Weights of a small transformer language model: 10 layers, 4 heads of 128.
MLP neurons of a small language model. Each row is named by its layer, matrix (down: output weights) and neuron, and shows model dimensions 176-239. Each number is 128 + 24 x the weight over its row's rms, rounded and kept within 0 to 255.
After each neuron's rows, "raises" lists the tokens whose logits its output raises most directly, leaving later layers aside.

L6.down370 [115 132 151 114 103 120 134 140 150 117 164 121 159 160 108  96 153 101 188 114 156 118 135 139 127 110 174 125 124 125 139 136 135 154 123 152 118 145 121 137 145 155 146 131 108 114 144 100 156  99 108 124 125 113 181 154 114 118 121 110 125 133 121 106]
raises: "ine.", "ine", "ino", "illo", "in."

L2.down636 [178 109 130 168 206 162 113 156 133 123  99  84 127 160 134 120 136 139  87 113 145 118  61  45 113 146 136 126 152 133 136 109 148 128 101 117 117 135 119  71 128  90 137 153 127  88 147 148  87 109 139  99 128 164 100 158 127 146 114 168 166 142  92  90]
raises: "allenge", "ampion", "alleng", "ildren", "oir"

L2.down94 [ 72 146 130 126 126 114 145 123 129 138 132 143 150 107 138 156 114 111 106 145 147  95 173 111  98 111 142 154 143 152 143 122 134 158 147 127 113 102 115 164 150 168 150  91 112 113 112 115 147 130 106 195 114 101 112 138 131 143 101 161 126 140 123 185]
raises: "age", "age.", "ages", "em", "onic"

L6.down110 [160 131 139  98 116 135 130 141 111 138 134  91 127 149 148 162 145 144 168 132 156  95 106 121 139  91 104 140 118 122  97 111 106 136  94 109 153 119 122 128 124  97  82 114 118 135 147 125 107 125 152 149 118 115 109 100 118  94 145  95 100 133 113 121]
raises: "min", "co", "my", "mon", "vert"

L6.down1411 [134 147  96  91 154  77 125 143 135  67 118 117 131 154 143 127  88  60 182 113 145 124 145 123  61 131 136 122 134 161 153 145  99 103 164 130 133 152 146 127 116  82 120  93 146 170 106 139 106 100 103 130 169 126 144 163 160  78 131 143 135 149 111  97]
raises: "ars", "ar", "ar.", "eg", "ele"

L6.down1433 [104 101 106 127 106 158 120 134 127 133 141 129 114 151 101 116  85 149 187 127 116 164 112 101 148 148 120 118 129 118 101  92 112 106 122 171 115 159 184 120 129 148 138 154 134 113  83  94 129 146 114 106 133 134 126 108 103 148 119 103 153  97 181 131]
raises: "ron", "ration", "r", "rop", "rit"

L3.down1306 [139 172 190 162 123 119  94 105 101 122 148 118 117 109 144 152 148 147 192 174 121 144 152  98 144  88 131 136 113 109 136 116  68 154 134 143 175 103 137 130 140 122 153 168 135  94 103 123 135 107 111 126 160 126 127 109 153  80 126 106 100 117 141 114]
raises: "ck", "tic", "ms", "str", "ss"

L6.down672 [111 131 132 115 132  90 148 165 108 123 109 120 136 122 144 104  76 125 109 164 124 172 151 107 145 160 146 109  93 148 125 129  75 142 131 151 142  96 125 116 126  98 129  88 135 104  66 155 145 146 138  96 143 123 117 112 124 127 110 137 109 115 116 104]
raises: "ç", "ign", "o", "o,", "ley"

L6.down773 [100 145 143  96 135 129 146 126  97  95 103 144 136 102 158 146 169 156 150  95 131 136 125  80 155  92 110 128 100 151 155  91 122 128  90  61 138 121  97 154 104 112 168 135 130  95 114 148 111 120 100  81 123 152 169 139 141  70  97 131  87 147 128 120]
raises: "ure", "ures", "ure.", "ura", "ú"

L6.down1251 [102 155  86 159 108 118 160 128 139 139 129 133 103  93 154 133 118 152 138 143 125 107 128 143 123 133 113 144 139 106 130 134 132  97 143 121 133 136 140 115 128 115 142 127 108  95  88 124 113 116 140 122 137 176 150 125 160 137 182 105 122 137 139 117]
raises: " May ", " November ", " October ", " September ", " March "

L6.down761 [106  86 112 130 160 135 149  78  89 123 131 125 106 167 140 146  86 108 126 121  92 119 133 115 157 154 136 103 105 139 123 124 113 128 167 151 140 144 121 109 163  95 136 108 163 151 101 113 126 154 124 136 127 107  97 139 146 156 143 197 144 187 122 156]
raises: "ages", "age", "lad", "age.", "ives"

L6.down283 [142 127 155 144 146 122 133 170 110 118 118 123 117 102 141 113 129 133 159 107 135 123 139 121  89 133 180 107 145 152  87 124 135 142 126 194  80 139 137 109 102 128 139 134 103 106 113 135 137 175 148 150 145 180 118 160 130  83 131 159 170 152 140 118]
raises: "ur", "u", "urs", "ux", "au"

L6.down101 [140  87 193 108 178 123 109 137 141 162 112 147 128 167  94 132 155 149 126 155 139 154 155 116 169 139 166 133 152 113  78 152 132 128 137 120  92 127 128 122 153  97 133 122 129 154 140 135 149 135 110 134 128 150 113 146  84 147 149 110 179  94 130 144]
raises: "'s first", "'s ", "'s", "ian", "ians"

L6.down932 [113 151 110 124 112 106 124 132 126 125 152 118 121 133 147 160  92 121 136 150 166 148 159 132 144  98 122 106 129 104 129 106  99 155 133 137 121 135 130 108  76 130 157 143 123 101 167 105 161 121 140 159 106 148 119 117 149 132 105 162  92 119 134 148]
raises: "en", "ley", "enth", "en |", "en | "

L6.down1179 [100  86 143 120 113 143 126 110 167 153 126 112 103 139 182 161 163 156 126 168 119 141  91 138 155 122 174  97 119 144 107  96 150 163 102 125  87  97 134 132 128 135 167 114  96 139 144 122 162 100  96  81 108 116  93 184 119 123 138 133 151  85 134 155]
raises: "ise", "tain", "icle", "sen", "illery"

L6.down737 [ 72 130 156 142 124 143 120 150 138 140  94 139 142 114 138  96 137 129 144 109 121 113  97 127 124 132 116 156 172 114 127 159 175 151 114 149 126 112 125 159 181 161 142 136 130  90 119 160 103 114 103 124 141 135 133 124 121 127 107 125 122 121 133 168]
raises: ": F", ": J", ": Ch", ": P", ": O"

L6.down1390 [110 124 127 116 129 135 179 158 100 126 103 117 103 151 102  96 120 102 157 119 137 112  95 150 122 106  87 122 145 151 153 131 146 154 140 155 150 107 161 104 169 146 151 151 117 145 130 134 104 129 115 122 113 149 123 119 119 118 132 154 138 152 124 134]
raises: " to her", " to the ", " to the", " to his", " to their"

L6.down487 [126 109 133 141 104 132 129 111 147 141 112 122 133 153 106 101  94 136 125  99 124 167 151 144 103 121  90 124  97 119 144 137 118  98 145 101 114 111 135 119 130  68 157 150  97 136 119 130  91 117 130  99 127 128 125 136 119 126 104 129 130 112 113 112]
raises: "ad", "ade", "ades", "arian", "ar."

L3.down1313 [109 128 132 113 184 114 166 122 151 130 130 134 134 128 105 127 132 115 121 129 125  98 171 106 167 164  94 153 136 132 141  89  98 115 147 148 117 137 155 130 114  94 129 117 118  60 144 117 125 123  79 106 168 120 143 125 135 125 110 121 162 173 102 158]
raises: "at.", "ats", "at", "anded", "ati"

L3.down380 [ 75 154 122 172 138  88 109 122 126 125 124 145 100 150 141 143 106 150  71 132 117 128  88 134 115 116 103 139  92 105 143 142 112 156 119 145 111  79 120 147 138 132 150 145 108 136 129 111 108 125 149 151 129 158  97 136 128 138  94 146 153 142 117 126]
raises: "du", "der", "d", "den", "s"

L2.down389 [135 165 118 119 151 158  92 144 126 133 131  99  88 108 116 144 122 149 128 120 146 140 143 129 128 137 113  81 117 127 118  88 137 108 123 124  90 103 179 108 121 172 183 129 123 105 120 158 125 138 112 156 146 120 161 110 119 156 100 105 176 135 133 127]
raises: "ater", "ight", "astern", "vent", "ighth"

L2.down510 [145 131  86 149 151 112 116 134 126 124  75 124 144 154 130 147 149 133 142 117 156 167 112  84 131 179 109  99 130 142  84 132 111 129 137 130  90 138 158 114 110 154 144 140 114 154 144 104 132 175 111 162  93 139 114 142 116 104 120 133 168 129 143 135]
raises: "ized", "ize", "ists", "ised", "ist"

L3.down291 [142 133 171 154 139 138 127 111 131 110 109 150  56 143  96 132 132 125 108 113 152  77 125 145 144 138  77 117 126 116 148 136 106 134 121 103 125 137 130 122 157 121 108 105  99 115 125 131  77  98 137 133 162 135 105 174 161 179  80 101 130 138 138 110]
raises: "wo", "ower", "echnical", "oday", "itle"

L6.down725 [107 116 157 109 178  95 150 122 150 119 156 101 129 141 124 133 139 123 130 140 113 125 143  58 153  83 145 138 135 160 129 119 150 126 129 143  88 113 110 142 135  80 156 118 111 128 138 121 141 136 149 126 111 149 139 126 113 121 162 183 156 153 132 139]
raises: "at", "at.", "ats", "ato", "ati"

L6.down585 [155 154  96 116 113  97 118 132 122 135 146  96  95 109 119  95 118 137 144  79 152 133 146 119 143 156 134 121 102 126 108 136 182 141 122 110 146 169 177 119 116 106 135 105 167 125 123 159 157 138 144 116 125 161 145 141 133 133 122 109 130 141 144 145]
raises: "ard", "lin", "ards", "onn", "ell"

L3.down1229 [149 112 122 142 152 144 120 118 111 148 126 141 147 133 103 110 148 101 111 109 139 155 158 100 165 106 141 104 123 130 114 147 142 109 125 142 147 109 102 156 122 128 110  87 137 152 134 114  86  94 174  97 123 110 176 165  94 136 135 102 150 152 116  88]
raises: "outh", "oung", "ere", "ev", "ez"

L3.down436 [149 118  98 110 163  79 153 134 160 186  99 129  55 111 137 186  96 161 128 109  94 176 119  89 148 150 129 109 121 135 126 122 129 123 154 139  95  92 120 120 132 123 147 139 126 142 124 118 104 141 159 130 115 126 146  86 147  99  52 135 140 121  92 110]
raises: "idence", "wn", "ents", "olution", "ident"

L6.down91 [141 149 114 138 146  99 132 117 118 122  92 115 159 122 137 127 163 138 113  98 142  99 153 121 123 115 132 150 133 153 139 157 132 127 145 147 111 115 113 122 145 119  92 143 181 168 127 139 158 143 153 134 132  70 132 148 161 131 132 161 152  93 162 146]
raises: "-M", "-K", "-T", "-O", "-H"

L6.down86 [118 129 133 139 155 149 136 165 116 136 187 120 148 167 113 103 158 113 123 142 108 121 122 174 116 142  99 150 137 119 170 143 145 163 151 192  79 150 119 138 127 115 135 162  89 141 136 141 120 124 127  96 144 140 181 150 134  93 144 128 136 114 140 180]
raises: " and K", " and C", " and R", " and S", " and H"

L6.down382 [153 135 109 105 131 120  48 148 136 132  97 166 120 155 127 116 158 178 133 171 140 131 112 120 135 126 100 136 156 115 144  91 119 132 125 156 102 133 116 136  87 121 147 161 103 116 109 135 120 124 153 141 125 102 150 136 123 168 136 153 115 128 130 114]
raises: "===", "===B", "===P", "===D", "===F"

L6.down1229 [144 123 197 152 111 138 120 149 156 118 109  95 120 139  97 109 122 162 119 133 174 112 146 151 117 122 107 158 141 143 112 104 144 140 121 139 124  87 120 112  85 153 106 136  91 138 155 131 178 109 145 128 151 129 133 158 133 120 158  94  82 107  99 113]
raises: "ues", "ue", "ne", "ine", "ine."

L3.down1113 [140 115 135 141 108 115 177 128 152 145 108 129 140 114 115 110  97  90 148 120 112 136  80 133 112 120 136 134 109 131 108 140 104 106 130 117 112 117 161  99  98  92 120  95 153 134 172 130  86 136 133 134 126 145 159 161 101 169 127 174 119 117 139 139]
raises: "ays", "il", "ir", "ay", "aid"

L6.down1471 [148 159 144 138 137 121 144  93 142 130 110 126 107 127 126 121 126 125 142 127  86 150 143  98  92 155 117 147 112 152 155 142 147 119 145 109 112 138 150 147 144 117 154 122 142  93 110 136 101 143  98 167 145 110 123 112 150 111 116 126 102  91 146 146]
raises: "row", "ing that", "ž", "isl", "rop"

L6.down690 [114 130 114 169 124 156 140  84 145  69 128 136 118 154 187 177  83 112 137 160 120 173  61  60 134 162 127 115 102 116  89 141 127  85 134 131 177  99 106 125 103 150 107 131 161 117 101 101  96 128 140 135 119 129 121 104 150 137 135 155 103 181 140  85]
raises: "ing to the", "ing with", "ering", "ing to", "ing in the"

L6.down1074 [ 89 105 133 128 149 101 164  81 129 102 146 107 113 136 150  92 140 110 138 138 117 134 130  97 108 132 119 154 116 187  99 115 105 102 136 148  84 151 116  97 127 170 106 143 113 145 131 131 133 154 142 118 121 128 156 175 105 111 113 160 120 131 104 111]
raises: "er", "er and", "er,", "ill", "er | "

L6.down411 [130 117 116 138 106 118 135 105 114 146 122 151 138  98 131 121 139 115 105 115 173  97 153  95 123 155 112 112 102 122 111 136 173 148 116 130 127 110 194 130 178 132 132 167  77 144 139 159  98 153  80 107 182 100 154 114 126 159 169 140 174 127 146 124]
raises: "ations.", "s from", "s of the", "s, the", "s to the"

L6.down456 [135 114 123 142  97 166 125 142  87 135 111 140 143 133 122  98 101 136 171 132  74 106 127 100 144  87 139 109 106 141 110 123  90 142 108 173 152 145  86 182 104 149 186 131 125 150 144 154 128 124  96 166 132 133  71 158 149 159 112 114 138 173  82 114]
raises: "\")", ")\"", ").", "), which", "itions"

L6.down42 [ 99  98 152 149 113 126 127 148  85 121 146 126 145 139 176 105 111  95 166 130  97 143 140 115 106  91 170 164 132 115 104 111  84 111 137 138 175 116 136 137 115 163 161 130  86 115 115 129 159 138 121 126 174 100 142 132 125 113 113 146 129 148 127 155]
raises: "uk", "u", "ush", "u.", "uw"

L2.down1334 [ 74 149 143 142 116 122 153 101 122  96 124 112  98 127 147 170 115 151 103 140 117 168 115 125 161  97 154 121 118 139 116 141 153  97 111 125 128 112 142 104 110 109 151 101 122 121 131 150 124 112 105  92 133 126 102 208 121 109 122 190 139 110 113 155]
raises: "el", "el,", "zy", "el.", "an"

L6.down710 [121 151 127 158 166 158 149 129 137 147 155  96 112  83 141 123 133 146 132 121 111 137 110 113 133 162 136 101 104 149 109 153  97 120 135 132  97 153 153 106 170 101 100 125  79 131 138 119 165 128 121 154 142  94 107 135 112 108 122 124 109 113 194 103]
raises: "'s", "’s", "'s first", "'s ", " himself"